Part of a small language model's weights: 235M tokens.
MLP neurons of a small language model. Each row is named by its layer, matrix (up: input weights; down: output weights) and neuron, and shows model dimensions 16-111. Each number is 128 + 24 x the weight over its row's rms, rounded and kept within 0 to 255.
After each neuron's rows, "fires on" lists the tokens most often at its 100 highest values on Wikipedia text that the model never trained on.

L6.up234 [137 123 101 113 113 148 111 154 160  97 149  96 127  87 169 130  91 131 113 120 151 143 181 126 171 125 122 147 160 105 137 172 110 110 171 152 143  95  97 129 133 188 130 120 122 136 116 130 104 106  78 108 128 128 191 111 108  93 111  88 131 130  69 165  88 128 126  96 140 123 151 151 124  73 101 133 137 126 137 101 104 142 129 125 145 135 106 124 144 158 128  92 138 133 177 169]
L6.down234 [104 160 143 144 129 119 154 150 152 144 112  93 129 119 119 106 153 110 154 148 164 148 138 153 135 102 132 129 198 181 140 164 117 125 186 134 105 169 165 124 175 144  86  89 160  97 101 140 102 165 115 129 135 115 104 153 106 115 130 123 103 111 156 158 139 121 131 123 209 119 107 109 131 107 134 132 144 117 115 165 139 124  67 142 104 175 116 144 150 150 110 134 126 113 133 107]
fires on: " and", ":", "N", "ly", ","

L2.up504 [113 124 154 138 101 157 113  98 131 183  99 123 129 145  82 117 138 122 126 169  99 103 137 126 146  58 165 130 154 109 148 122 132 102 140 157 136 128  89 108 100 165 100 113 152  71 178 157 110 134 131 111 142 107  85 135 126 141 125 115 145 139 118 147  75 154 116 159 114 135 144 117 116 133 180 132 120  55 151 142  86 117 171 125 120 126 124 111 161 119 130 122 134 168 102 159]
L2.down504 [116 132 123 172 110  95  81 129 142  95 139 113 111 150  79 101 140 119 131 139 112 101 106  99 114  81 109 113  70 133 106 130 135 104 111 134  70 107 102 128 148 149 149 120 133 142  88 126 113 130 165 179 147 118 119 147 113 141 135 191 153 128 134 160 162 129 132 129 114 152 113 107 139 173 148 119 131 185 123 106 168 165 190 156 107 120 139 125  93 173 153 131 108 128 161 125]
fires on: "ang", " iss", "gh", "acing", "urg", "ung"

L4.up396 [139 131 161 118 112  86 122 152 135 134 134 155 138 139 129 113  65 142 115 145 146  95 117  92 139 157 129 109 131  85 117 149  90 129  75 175 135 156 128 193 168 160 152 127 117 126 130 145 148 142 151 125 109 130 112 172  96 127 127 106 101 138 164 137 146  99  79 137 118 163 158 143 170 145 137  90 169 143 141 103 143 124 118 130 101 114 130 109 130 128  64 131 104 153 156  87]
L4.down396 [129 105  91 156 103 158 130 134 119 148 104 129 154 140 158 141 149  75 114 139 142 122 142  61 138 108  86 129 136 107 130 149 134 122 165 136 161 123 165 122 150 175 103  84 116 135 159  96 109 146  96 131 123 146 113 123 169  64 141 128 170 101 158 130 126 120 165 108 109 113 104 145  95 128 174 152 108 113 129 149 143 132 107 109 105  97 140 149 185 115 121 128 155 128 119 147]
fires on: " other", "ish", "ian", "ch", "le", "ese"

L6.up228 [117 143 157  82 110  88 123 133 106 184 101 122 155 122 135 152 114  94 142 127 114  80 101  88 157 140 100 156 104 129 121 141 102 121  85 110 173 114 110 114 131 158 114 164 138 168 115 168 144 109 157 131 169  92 127 110 112 111 141 112 133 106  64 144 118 120 154 163  87 171 154 127 127 153 141 111 132 154  83 110 157 137 126 115 136 139 126 145  97 121 157 200 143 124 137 117]
L6.down228 [150 140  84 167 121 117 140 131 163 118 157  90 107 122 161 161 130 110 131 154 128 138 100 120 131 135 110 120 143 131 103 144  91  68 137 105 106 140 128 102 101 103 123 103 116 138 137 147 105 110 129  99 143  91 109  81  96 164 135 136 143 144 161 140 111 134 147 145 157 133  93 119 154 132 158 124  83 127 106 116 192 147 148 158 139 137 137 140 123 173 134 121 138 107 124 155]
fires on: "an", " ac", "al", "in", "m", "ad"

L2.up7 [120 107 120 158 168  78 128 107 122 149 151 102  93 122 114 162 153 139 136 154 118 121  97 105  87 144 155 118 139 144 118  89 102 176 145 121  94 147 139  81 128 134 131 141 121 107 135 166 182 120 125 142  90 122 131 138 147  91 111  98 123 115 124 105 149 112 126 118 124 127 164 125 130  98 140 113 131 144 129 149  91 127 162 160  68 109 116 167 200 187 133 109 169 131 129 164]
L2.down7 [113 151 103 164 136 151 142 144 142 128 123 151 119 159 142  88 137  97 151 120 147 100 167 166 154 140 117 110  83 121 114 128 120 103 106 152  92 141 131  73 131 155 136 152 100  94 127 156 114 120  96 126 149 111 125 105 108 158 125 162  86 102  90 144 153 110 178 130 122 122  87 171 160 125 123 116 143 113 134  94 117 110 161 128 119 142 121  92  80 119 145 118 120 125 104 112]
fires on: "us", "ic", "o", "os", "-", ","

L8.up655 [ 86 116 149 135 154 136 154 145  96 114 166 133 128 111 134 131 102 167 124  93 134 136 108 121 120 111 153 143 156 124 101 139 110 142 137  89 151 135 112 118 145 141 138 142 158 138 157 107 142 163  95  92  94 177  95  75 121 120 141 125 153 175 159 107 127 135 122  46 130 122  80 117 132 129 133 120 111 136 113 115 111 119 134 164  96  96  91 112 107 110 128 104 119 118 130 163]
L8.down655 [102 175  40 130 145 158 129 101 129 146 106 119 157 130  60 123 125 160  87 123 196 121 150  82 139  94 113 136 131 135 149 156 148 130 149 154 137 135 127 130 157 147  71 106 174 162 124 125 117 109 129 114 119 125 126 178 146 121 131 131 163 110 137 157 125 138  98 139 134 119 128 159 133 137 144 114 101 120 117 144 165 112 161 126 144 135  99 107 136 121 134 158 129 134  90 144]
fires on: "B", "ed", " at", "A", "ing", "ra"

L2.up236 [126 114 143 126 147 120 111 149 138 205 127 146 128 141 139 136 109 108  99 120 157 131 121 142 103 110 121 151 145 183 175 132 126 149 132 129 127 141 124 100 114 154 150 121 149 152 120 109 154 133 159 106  88 133 119 107 123 119  93 127 131  91 108 147 149 155 145 149 130 110 101 139 139 116 131 102  43 127 149 115 134 102 143 127 134  88 151 165 127 172 103 150 106 142 150 158]
L2.down236 [127 122 139 156 146 107 102  76 111 178 123 144 134  86 150 119  73 158 105 158 140 125 106  89 126  97 118 116  83 106 139 136 101  85 156 151 124 130 167 139 137 128 145 143 116 164 111 101 123  93 141 115 123 166 106 142 114 146 104 152 117 108 178 142 159  97 132 135 173 120  90 170 125 142 110 127 171 120 138 131 116 124  99 119 144 144  97 111 125 126 100 140 158 136 159 149]
fires on: "re", " de", ".", "e", "a", " Le"

L2.up209 [102 146 138 115 164 137 141 137 173  81 134 163  73 117 154 111 106  80 140 132 103 133 130 137 144  92 118 142 108 114 161 128 139 151 133  69 133 105 150  93  91 141 129 117 176 148  88 132 108 122 106  94 130  97 140 164 140 119 139 112 151 115 122 146 150 154 107 139 155  81 146  77 140 126 129 130 100 151 131 104 142 147 154 126 107 131 123 133 147 166 108  96 126 135  84  79]
L2.down209 [108 127 136 151 182 136 134  99 140  59  71 101 124 104 163 140 116 125 129  95 155 146 141 160 172 142 168 136 148 119 146 154 154 106 183  80 154 100 155 126 141 118 125 132 132 155 107 117 111 150 122  88 101 134 122 155 157 125 129 116 136 125 119 178 118 121 114 129 132 124 145  54 126 162 147 146 120 119 124 173 128 171 113 119 118 123 121 116 115 153 159 106 104 127 133  98]
fires on: "ist", "is", "te", "ific", ":"

L2.up165 [168 112 158 118 151 140  99 144  93 131 116 127 138 125 144  89 120 131  96 112 153 103 119 161 117 118 139 128 115 175 114 134 131 127 108 125 122 114 144 125 121  79 153 119 107 106 128 112 149 151 143 133 141 142 129 110 119 148 108 165 125 210 176 142  95  90 134 101 137  88 131 131 152 115 134 133 129 126 136 133 126 158 144 108 110 117 157 115 145 139 119 102 118 151 154 117]
L2.down165 [165 154  94 121  87 127 107 140 120 125  87 106 110 143  95 159 115 120 136 127 124 137 154  93 156  78 109 112 103 128 122 152 116 179 112 131 146 149 146 147 120 156 116 180  99 122 132 141 106 114 179 154  95 133 152 116 115 114  96 149 138 112 144 146 127 127 138  95 166 140 103 170 145 132 135 157 153 115 118 124 156 161 161 114 102 126 110 127 141 133 107 163  94 153  99 146]
fires on: ":", " its", " her", "ts"

L3.up99 [114  86 115 132 132  68 100 131 151 137 124 115 163 166 126 104 138  95 123 129 118 131  91 135 104 126 186 150  82 124 157 131 103 128 203 132 135 115 106 128 123 154 125 168 138 116 144 111 143 106 185 168  99 104 124  92 143 117 123 197 115  73 153 121 140 127 110 127 129  98 133  82 143  97 131 134 108 137 124 138 109 122 138 106 107 128  98 105 108 128 109 131 144 128 140 166]
L3.down99 [113 119 119 148  97 102  92 122 147 129 119  83 148 127 153 132 151 135 131 139  85 149 146  66 128 109 105 152 117  83  83 152  93 125 159 136  95 123 144 122 127 150 126 155 122 150 150 116 149 146 168  88 145 111 167 168 111 137 160 121  90 123 119 158 159  87 183 138  87  97 142 154  88 129 111 128 121 148  91 127 136 137  74 175 135 154 139 149 127 117 121 123 131 157 162 138]
fires on: "-", " 18", " |", "|"

L2.up426 [135 132 129 169 177 118 119 132 165 123 131 145 142 156 145 114 164  91  75 125 125 133 105 131  95  65 110 119 118 165 176  56 103 168 110 145  80 166 145 130 113 153 131 140  88  94 153 133 152 125 156 128 127  95 156 125 136  93 109 104 138  82  96 146 113 105 125 103  93 143 117 133 142  91 127 144  86  91 127 156 109 129 151 120 116  73 108 159 125 147 150  83 136 122 128 164]
L2.down426 [ 90 163 135 144 116 100 111 121 131 144 142 124 188 192 137  80  74 138 122 165 121 128 162 122 160 140 101 119 131 125 152 118 125  90 139  94 114 120 135 121 106 153 128 129 110 129  97 144 148 147 141  96 127 108 118 146 119 116 166 121 125 103 137 111 148 112 100  96 141 146 116 150  86 160 123 122 133  93 125 124 109 105 100 152 118 141 111 129 172 100 129 113 133 156 138 132]
fires on: ".", "-", "'"

L2.up481 [ 87 127 157 125  97  87 110 113  94 124 122 177 140 139 144 179  90 132 125 137 161 110 142 129 129 167 153 178 135 103 115 139 114 128 138 108 166 106 139 113 120 177  86 124 107 129 168 138  94 140 109 125 168 139 120 124 151  95 117 146 143  97  99 149 147 125 137 164 123 124 149 148 151 122 147 109 124 150 142 154 142 125 125 131 147 162 119 115 127 113 160 156 150 139  88 130]
L2.down481 [151 143  96 116 155 154 114 131 145 138 104 174 132 148 172 130 104 129 134 111  86 141 112 131  70 142 103 102 115  78 146 126  98 182 114 128 121 151 130 133 143 102  66 136 137 125 136 130 178 114 159 126 129 107 141  76 121 146  87 131 131 134 113 143  82 148 138 102 185 164 142 163 111 122 132 146 156 106 130 116 124  82 138 120 166 149 143 156 101 127 149 128 137 140 137 118]
fires on: "an", "ant", "en", "al", "ong"

L6.up398 [106 130 166 154 165 156 130 115 138 158 193 151 114 130 141  69  96 158 130  96 113 149 158  86 147 127  83 129 151 121 163  97 102 135  97 131 121 126 152 123 147 149  87 133 108 144 120 161 141 128  96 190 158 105 166 120 113 138 146  90 116 122 149 126 139 123 154 125 130 108 166  70 120  94 105 126 166 105 120 151 101 112 120 114 127  79  97 103 132 100  86 168 132 126 105 157]
L6.down398 [130 130 156 122 132 166 138 129 106 111 176 135 135 171 157 111 136  97 123 123 105 108 140 144 109 152 149 107 147 144 145 113 130  98 108 113 119 143  90  85 133 123 145 171 124 130 134 130 145 132 117 136  67 132  93  98 137 154  96 132 120  83 174 118 146 131 149 145 172 120 141 130 104 127 132 124 116 110  91  84 117  99 209 129  90 111 165 113 141 112 115  99 104 124 126 136]
fires on: "L", "re", "st", "el", "ham"

L8.up368 [127 117 115 153 122 135 110 136 151  86 155 102 141 115 139 114 110 131 169 128 116  94 137 126 124 144 122 128 108 105 140 146 124 142 108 164 119 120 104 161  80 143 122 129 139 100  93 165 118 126 101 151  88 157 154 131 100 117 122 116 132 114 100 147  92 140 107  76  92 125 150 155 143 118 108 168 170  80 175 159 143 145 131 112 115 129  96 110 151 167 160 104 128  77 117  91]
L8.down368 [142  96 105 147 125 162 160 129 146 134 122 147  95 126 143 137 115 141 140 115 115 111  80 116 123  99 101 138 166 148 120 118 150 111 160 149 128 159 111 111 186 140 156 136 139 149  99 118 130 157 139 136 150 134 137 130 126 108 135 174 130  92 153 153 177 122 114 134 137 138 113 155 108  97 118  99 127 164 155  74  86 143 133 120 106 154 124 107 134 139 126 149 131  97 134 147]
fires on: " |", ",", " his"

L2.up586 [118 125 118 144 108 103 157  91 109 127 151 109 100 118 156 144  80 149 118 148 130 153 144 122 117 140 135 110 106 100 157 120 117 132 137 132 111 133 126 153 126 171 144 139 112 125 164 140 149 144 133 142 124 111 150 145 133 109  97 128  50 156  92 115 104 128 109 168 143 143 144 114 145 132 193 167 117 102 105 102  84 150 116 134 116 130 138 140 121 160  85 171 115 171 107  47]
L2.down586 [147 135 103 132 139 115 111 126 108 170 147 105 132 118 118  80  68 133 159  92 152 117 136  89 156 121 162 112 146 128  78 141 127 146 127 104  99 166 136 105 163  98  90 103 153 116 155 116 149 101 155 134  89 137  86 150 152 105 143 160 181 105 161 161 137 137 126 153 118 108 143 156 141 140  83 177 137 151 131 109 129 103 134 139 123  97 113 139 131 130 140  99 127  93 132 151]
fires on: "ian", "ish", "ia", "y", "ic", "ville"

L6.up444 [152 134 152 137 117 162 118  78  88  95 102 150 109 138  93 105 126 114 118 114 119 123 157 152  52 132 139 148 124 102 107 137 108 103 148  86 152 115 135 153 145 134 114 129 140 108 101 138 131 126 148 107 129 128 143 145 118 173 157 105 169 124 127 140 144 138 135 115 204 159 149 142 137  95  96  94 111 119 120 142  93 130 134 152 156 126 142 180 128 118 104 158 117 119 123 130]
L6.down444 [105 174 141 127 127 122 176 141 154  86 121 141 127 138 104 132 118 125 146 113 157 146 139 114 161 105 172 135 147 164 106 114 102 105 158 109  97 133 173 110 137 147 151 122 129 116 148 166 154 128 134 122 128 152 113 138 125  87 145 143 138 103 129 109 132 107  98 140 142 108 108 155 108 130 131 133 122 179 149  65 152 102 137 128 113 156 158 139  72 151  92 150 113 120  82 123]
fires on: " The", "A", "D", "G", " the", "th"

L6.up106 [108 127 112 151 103 143 149 138  91 158 112 159 153 112 142 115 143 129 108 141 160 141 116 107 132 108 197 116 111 141 106 122 139 154 138  85 106 149 113 123 115 106 154  94 155 108 113 105 147 189 130 154 145 167 137 103 140 162 105 117 127 129 117 117 104  81 108 125  86 145 137 138 146 127 148 119 104 116 119  86 139  92 101 149  96  81 169  85 125 112 127 138 126 109 109 114]
L6.down106 [151 135  65 179 150 113 125 124 133 153 103 131 136 138 143  88 176 130  90 163 136 129 108 151 112 117 157 142 147 157 104 149 111  90  97 143 111 122 181 136 148 146 128 162 132 140 161 121 117 118 121 138 109 142 120 163  98 142  99 137 109 147 117 165 118 144 122 116 155 118 138 145 110 109 106 107 104 116 131 125 117  76 136 131 161 105 105 133 181 120 110 127 137 118 160 102]
fires on: "p", "h", "ing", "ed", "ok", "l"

L2.up519 [149 147 141  96 120 156  91 138 132 142 137 166 119 126 127 196  78 143 106 126 128 179 141  97  80 141 112 128 150 121 111 166 142  77 118 129 123 148 169 140  97 129 135 113 157 123  96 123 143 157 128 133 128 124 169 116 120 123 143  76 159 149 148  97 143 125 105 122  88 155 126 152 119 143 146 122 138 152 100 153  96 135  97 132 174 180 123 159 124 150 132 114 166 100 173 152]
L2.down519 [129 161 140 126  94 123 143 137 155 183 172 129 177 121  92 125 144 141 144 146 118  89  87 173 139 167 129  88 128 135 130 172  98 140 143 143 122 135 116 114 149 134 102 161 139 133 142 159 142 138 138 186  73 159 128 135 111 133  96 124 173 102 125  94 118  90 106 106 137 123  82 137 127 124 142 135 111 117 142 141 117 102 149 113 104 129 119 117 131 106 172 128 169  86 124 125]
fires on: "y", "way", "n", "ure"

L4.up155 [132 157 105 162 156 123 126 126 130 111 133 138 107 112 169  87 118 151 133 115 107 164 126 143 112 138 153  81 172  85 154  73 110 113 134 106 144 118  90 147  82 161 111 154 138 126 119 141 113 117 111 133 124 163 128 149 167  93 111  91 110 109 133 171 144 100 126  81  71 139 153 101 136 128  97 140  99 102 121 125 128 131 141 146 130 137  96 140 130 131 139 141 146 117  85 165]
L4.down155 [151  91 117 130 112 116 116 122 103 130 107 132 110 141 198 130 115 125 121 106 149 150 178 128 119 139 112 131 129 120 136 120 133 126 120 151  89 166  83 106 155 118 178 133 123  99 158  99  96 107 147 128 149 161 166 116 149 137 108 121  96 139 105 150 137 195  94 134 173 142 112  93 112 126 150 147 108 118 163  91 117 123  87 144 139 142 129 133 115 114 121 138 152 134 143 167]
fires on: " |", "\n", "y", "all", " Port"

L4.up552 [162 144 128 130 157 145 125 128 132 101 100 124 119 141 103 119  97 118 123 115 152 160 118 154 113 161 114 162 114 117 105 113 139 121 127 110 132  94 118  99 130 115 124 160 137 126 129 124 151 140 142  64 162 119 118 111 140 134 120 128 112  98 121 149 150 141 121 147 125 117 141 121 106 120  94 100 133 116 124 134 122 105  83 116 138 114 130 117 135 148 154 107 168 115 118 101]
L4.down552 [ 79 103 125 116 109 134 123 119 182 164  81 134 103 100 120 147 134 153 135 134 142 134 106 119  74 103 156 109 133 146 165 110 142 120 177 137 106 144 142 114 147 110 128 123 115 149 107 116 108  97 117  93 156 142 148 101 115 102 141 164 140 170 133 234 143 107 130 112 157 127  98 124 102 126 148 154 130 134 158 132 136 105 129 124 128 127 130 114 122 138 121 127 116 118 124 105]
fires on: " at", " in", ".", " of", ":", "A"

L3.up574 [127 179 160 118 142 113 126 115 122  49 100 104 100 173 112 124 116 129 129 161 156 142 147 142 140 140  89 140  93 156 114  98 150 107 133 141 122 154  96 127 158 156 135 139 128 138 134  81 156 140 116 105 123 120 134 140 106 152 173 122 106 129 106 118 155 141 153 104 146 148 138 127 138 150 121 135 122  88  87 113 141 100 138 147 143  85  88 137 104  96 148 130  98 139 149 125]
L3.down574 [122 141 109 104 148  98 124 128 153 100  85 133 124 120 119 114  98 128 152 177 143  95 115 155  88 119 135 139 120 144 121 116 172 140 119 123 115  77 141 122 112 123 153 121 148 126 136 148 127 143 134 128 159  88 164  93 107 111 144 143 100 143 146 148 112 158 187 123  93  91  97 121 113  96 139 127 115 185 106 123 103 113 116  79 147 138 113  88 101 177  87 100 107 150 159 109]
fires on: "-", ".", " of", " De", " Sup"

L2.up3 [103 141 146 148 144 141 188  95 174 145 115  92 101 133 148 122  92 115 119 118 158 183 132  82 170 144 152  96 167 181 138 146 152 108 158 146 123  91 135 124  86 137  99 151 120  99 142  96 116 131 127 133 128 151 143 158 122 117 150  95  92 138 165 119 129 120 162 124 164 158 134 127  86  96 119 152 135 146 112 169 142 108 124 113 117 144 125 113 143 132 123 103 123 105 135 141]
L2.down3 [125 160 123 160 125 106 138 167 130 112  97 163 109 115 140 146 105 155 129 139  88 132  93 137 185 146 101 152 142  96 125  82 126 144 127 149 147 137 153 135 130 128 153 149 130 158 150 129 126 145 122 122 100 137 153 137 160 145  91 115 133 122 140 175 123 149 109 156 124  79 121 129 129 122  87 122  97 153 139 137 118 139 124 137 136 136 187 147  79  77  98 121 139 159 102 113]
fires on: "y", " of", "l", "r", "f"

L6.up109 [142 146 175 109 144 135 124 148 118 163  44 147 155  66 148 147 163 118 124 113 130 105 155 114 179 139 129 149 135 151 127 132  93 118 108 137  95 172 129 174 101 133 115 136 127 141 116 121 127 132 109 125 150  97 130 110  82 136 125 130 178 142 128 127 101 155 172 137 110 133 146 110 113 133 139 136 138 117 126 104 116 115 110 141  83 136  87 121 129 129 158 118 135  91 183 123]
L6.down109 [ 97 115 101 109 141 131 168 131 131 161 106 123 119 149 146 121  92 117 145 137 137 118 165 136 139 154 122 137 158 149 156 101 114 101 144 110  70 140 174 118 116 109 126 120 106 140 127 112  78 133 112 110 119 138  82 128 135 133 166 121 183  95 143 117 174 134 133 124 160 158 159  90 153 129 112 129 163 117 117 103 170 121 133 109 149 153 135 103 147 125 144 133  80 168  98 135]
fires on: "ing", "ose", "ood", "ld", "ab"

L8.up665 [137 139 131 155  87 144 112 163 151 103  83 157 190  87 115 147 106 127 119 111 147 114 127 110 109  97  96 119 170 112 158 151 103 136 141 125 130 118 147 133 162 129 117 116 150  83 110 104 193 145 111 128 144 134 132 153 150 132 182 121 118 143  91 143 146 113 129 149 124 155 133 124 138 117 118 106 128 145 127  90 118 105 111  79 152 100 126 155 120 189 115 130 137 126 184 101]
L8.down665 [ 73 101 134 144 155 140  76 135  82 109 155 169 152 149 146  93  84 131 148 156 151 144 109 114 116 125 148 151 172 133 135 148 137 128 123  92 113 106 150 182 162 137 139 140 138 118 165 105 135 133 158 117 123  82 106 158 115 168 105 122 109 131 154 110 145 146 150 135  99 122 101 136 130 149 132 129 103 117 151 110 155 131 111 110  94 129 129  74 150  89  90 122 113 173 115 130]
fires on: " h", " H", " F", " m"

L2.up537 [ 87 136 110 154 105 153 136 198 101 107 135  80 125 118 135 131 138  94  94 173 108 146 120 171 136 169 129 119 104 141 160 112 116  95 161 158 115 146 126 149 150 101 125 113 126 182 135 130 119 155  93 147  69  83 153 131 159 156  66 112 113 135 117 140  69 128 133 140 141  97  99 162 130  95 116 137 132 153 159 113 124 152 154 137 135 115 152 170 163 107  81 130 127 124 147 134]
L2.down537 [144 136 142 117 137  56 106 168 126 120 113 144 112 121 121 127 129 106 114 113 133 144 143 145 110 162 135 139 119 110 114 100 134 140 143 167 147 157 150 139 138 133 142 121 109 177 133 119 112 121 125 108 102 160 123 154 107 131 149 110 124 219  96 109 175 134 141  85 133 138  79 138 144 119 131 155 129 149 125 111 125 110 159 108 127 120 136 117 114 129 104 128 100 142  85 127]
fires on: "ly", " being", "of", "ely", "ot", " be"

L3.up468 [171 117 117 144 119 120 122  91 122 139 148 118 130 166 168 145 112 137 133 111 187 151 137 146 102 172 115 162 141 152 172 124 138 120 112 137 157 137 137 123 151 114 166 165 126 138 116 133 121  92 124 180 161 134 110 146 126  66 183 111 125 102 120 144 151  76 128 142 152 145 112 122 115  91 151 102 103 107 125 139 124 139 140 139 132 122 160 134 135 131 138 151 150 140  98  75]
L3.down468 [112 129 132 156 131 157 123 109 163 140 170 149 124 144 124 141 127 174 128 114 119 115  99 150 132 122 126 119 152 129 104 167 114 103 159 134 121 153 136 133 124 109 148 133 144 121 177 136  93 120 120 108 151 141 108 114 115 176 150 131  61 150 118 162 156 126  91 132 136 156  82 140 123 116 141 157 164 124 129  80  89  72 103 157 116 101 161 101 154 118  91 122 140 111 113  70]
fires on: "ov", "en", "ow", "am", "m"

L2.up205 [ 82 153 137 131 124 128 166  98 141 126 182 130 108  91 151 169 159 112 164 116 106 135 144  86 106 135 114 126 125 159  84 123  77  96 119 129  98 132 170 120  75 131 149  94 188 109 112 102 138 153 135 113 107 133 136 137 135  94 184  92 124 134 137 143 157 105 148 110 140 158 163 110  73 139 162 146 110 145 130 125 121 126 103 129 103 135 141 193 130 110 148 160  92 120 137 170]
L2.down205 [170  99  80 154 161 146 110 121 130 111 141 171 130 121 120 175 110 103 173 143 127  95  99 122 134 143 128 127 136 103 116 126  94 140 155 162  99 142 150 120 155 101 126 142 151 122 139 129  89 170 110 153  94 164 112 104 130 137 100 104 129 162 123 136  83  92 139 134 120 146  96 105 170 146 113 154 145 101 140 124 148 133 155 169 184  86 161 116 141  87 124 105 134 157 140 146]
fires on: "ed", "c", "y", "or", "n", "r"

L6.up763 [105 140 162 137 150 126 113 145 142 153 114 116 115 135 111 100 128 181 139  80  89 134 142 155 113 148 123  93 160 154 125 119  83 117 102 128 169 135 134 142 172 148 138 166 131 136 145 114 117 127 129 111 105 157  97 116 131 175 131 128 117 140 145 145 113 145 139  93 125 111 156  81 135 115 117 143 143 101 155 124  62 136 107 126 169 101 157 116 125 132 162 181 112 129 126 143]
L6.down763 [183 163 121 107 130  75 108 108 120 136 126 115  94 125 145 127 126 155 101 149 132 116 108 166  97 143 103 135 153 135  93 165 137  98 153 172 191 105 143 140 132 117 116 133 101 131 112 145 104  98 159 111 117 130  68 112 138 114 127 137 128 126 180 115 142 143  98 116 143 111 123 150 126 109 142 144 122 118  83 140 116 118 123 125 121  95 170 134 171 141 179 112 106 115 134 175]
fires on: " |", "vel", "st", "el"

L4.up575 [147 145 191 139 161 128 151 127 104 152 138 152 166 157 141 127 107 114 136 162  88 115 115 136 150 134  87 128 125 107 130 120 129 116 154 112 119  95 138 162 135 122  78 103  99  93 153 131 112 113 113 106 167 157  67 129 188 153 107 121 174 151 121 135 127 126 101 120 152 116 153 105 122 119 129 142 110 144 148 135  88 129 144 139 142 164 117 147 106 141 128 113 167 149  94 108]
L4.down575 [129  74 124 128 149 147 102 127 158 142 152 122 126 138 122 149 152 142 134 123  85 117 162  87 146 119 118 126 147 129  80 136 133 151 184 117 148 166 120 119 108 134  99  94 102 167 109 107 138 112 106 113 155 133 162 126 164 147 185  78 103 113 130 113 145 107 155 154 141 160 171 158 100 139 142 128 136 144 150 124  93 134  73 137 150 131 109 117 110  90 102 138 118 127 129  96]
fires on: "ation", "ic", "ity", "il", "ment", "or"

L3.up279 [116 120 148  77 138 176 149 134 135 112 116 136 112 132 138  58 147 148 147 132 132 132 138 127 152 153 171 138  99 148 101 126  94 146 139  77 102 130 113 128 113 126 135 154 158 135 156 140 119 137 140 117 147 168 103 157 115 172 175 178 121 132 187 130 104 133 109 124 125 139  90 128  99  99 150 113 101 127  90 156 144 106 176 115 164 129  60 116 122 140  94 140 142 116 136 159]
L3.down279 [117 131 132 146 113 119 125  86 101 149 105  97 147 101  78 119 158 142  97 133 117 148 109 122 105 135 161  79 121 143 140 108 119 118 137  99 123 127 102  90  92 156 174 136 218 142 107 195 142 153 141 177 144 115 125 117  92 114 112 142 152 118 152 170 147 176 143 127 113 138 117 133 154 114 135  64 118 116  97 134 114 112 117 149 158 158 102  92 147  95 151 124 130 130 126 143]
fires on: "ed", " with", "er", "ing", " under"

L6.up655 [134 136 133 144 142 103 143 151 138 115  65 149 104 116 133 109 146 112 113 103 109 158 146 100  75 126 125 119 141 194 112 119 102 123 118 106 132 152 143 131 165 185 146 172 121  90 117 160 176 114  84 129 135 137 156 120 128  83 114 124 109 164 105  76  98 146 133 113 112 103 101 133 153 162 118 137 113  92 116 108 137 113 155 104 147 103 123 137 105 149 110 130 126 119 113 139]
L6.down655 [ 83 125 127 128 109 147 140 150  80 154 147 119 176 163 107 120 126 152 104 150 154 107 116 153 139 156 100 127 119  86  94 134 101 103 113 151 125 146 102  95  94  78 130 138 128 174 136 132 148 141 111 129 118 119 105 139 175  99 143 116 154 166 164 156 167 109  92 147 142 134  84 142  70 122 144 147 153 119 127 166 114 150 123 146 172 124 141 113 150 129  96 124 149 118 134 138]
fires on: "\"", " not", "S", "os", " pos", "."

L2.up144 [111 131 124  93 144 169 134 111 120 159  88 115 147  88 136 110 127 146 156 150 127 121 118 198 138 115 136 105 112 146 120 171 151 141 137 141 109 107 101 133 114 164 113 137 155 116 134 166 106 150 145 119 146 111 148 138 153 149 125 137 132 105 145 115  89 157  95 143  86 124  99 146 102 102 130 103 128  64 154 103 124 147 141 107 154 144 144 125 167 161 125  96 136 128 131 148]
L2.down144 [131 120 124 153 123 130  50 137 141 104 115 157 113 118 111 161 121  82 125 133 102 145 117 115 117 134 141  86 120 123 110 100 161 142  98 160  96 156 128 169 157 106 131 137  92 119 139  81 112 101 134 112 106 148 121 150 130 126 170 106 125 205 157 144  91 109 116 167 133 155 131 143 165 165 106 167 142  83 143 136 137 131 108 152 142 121 164 110  92 108 116 124 105 107 105 109]
fires on: "ly", "t", "oc", "ely", "h", "ut"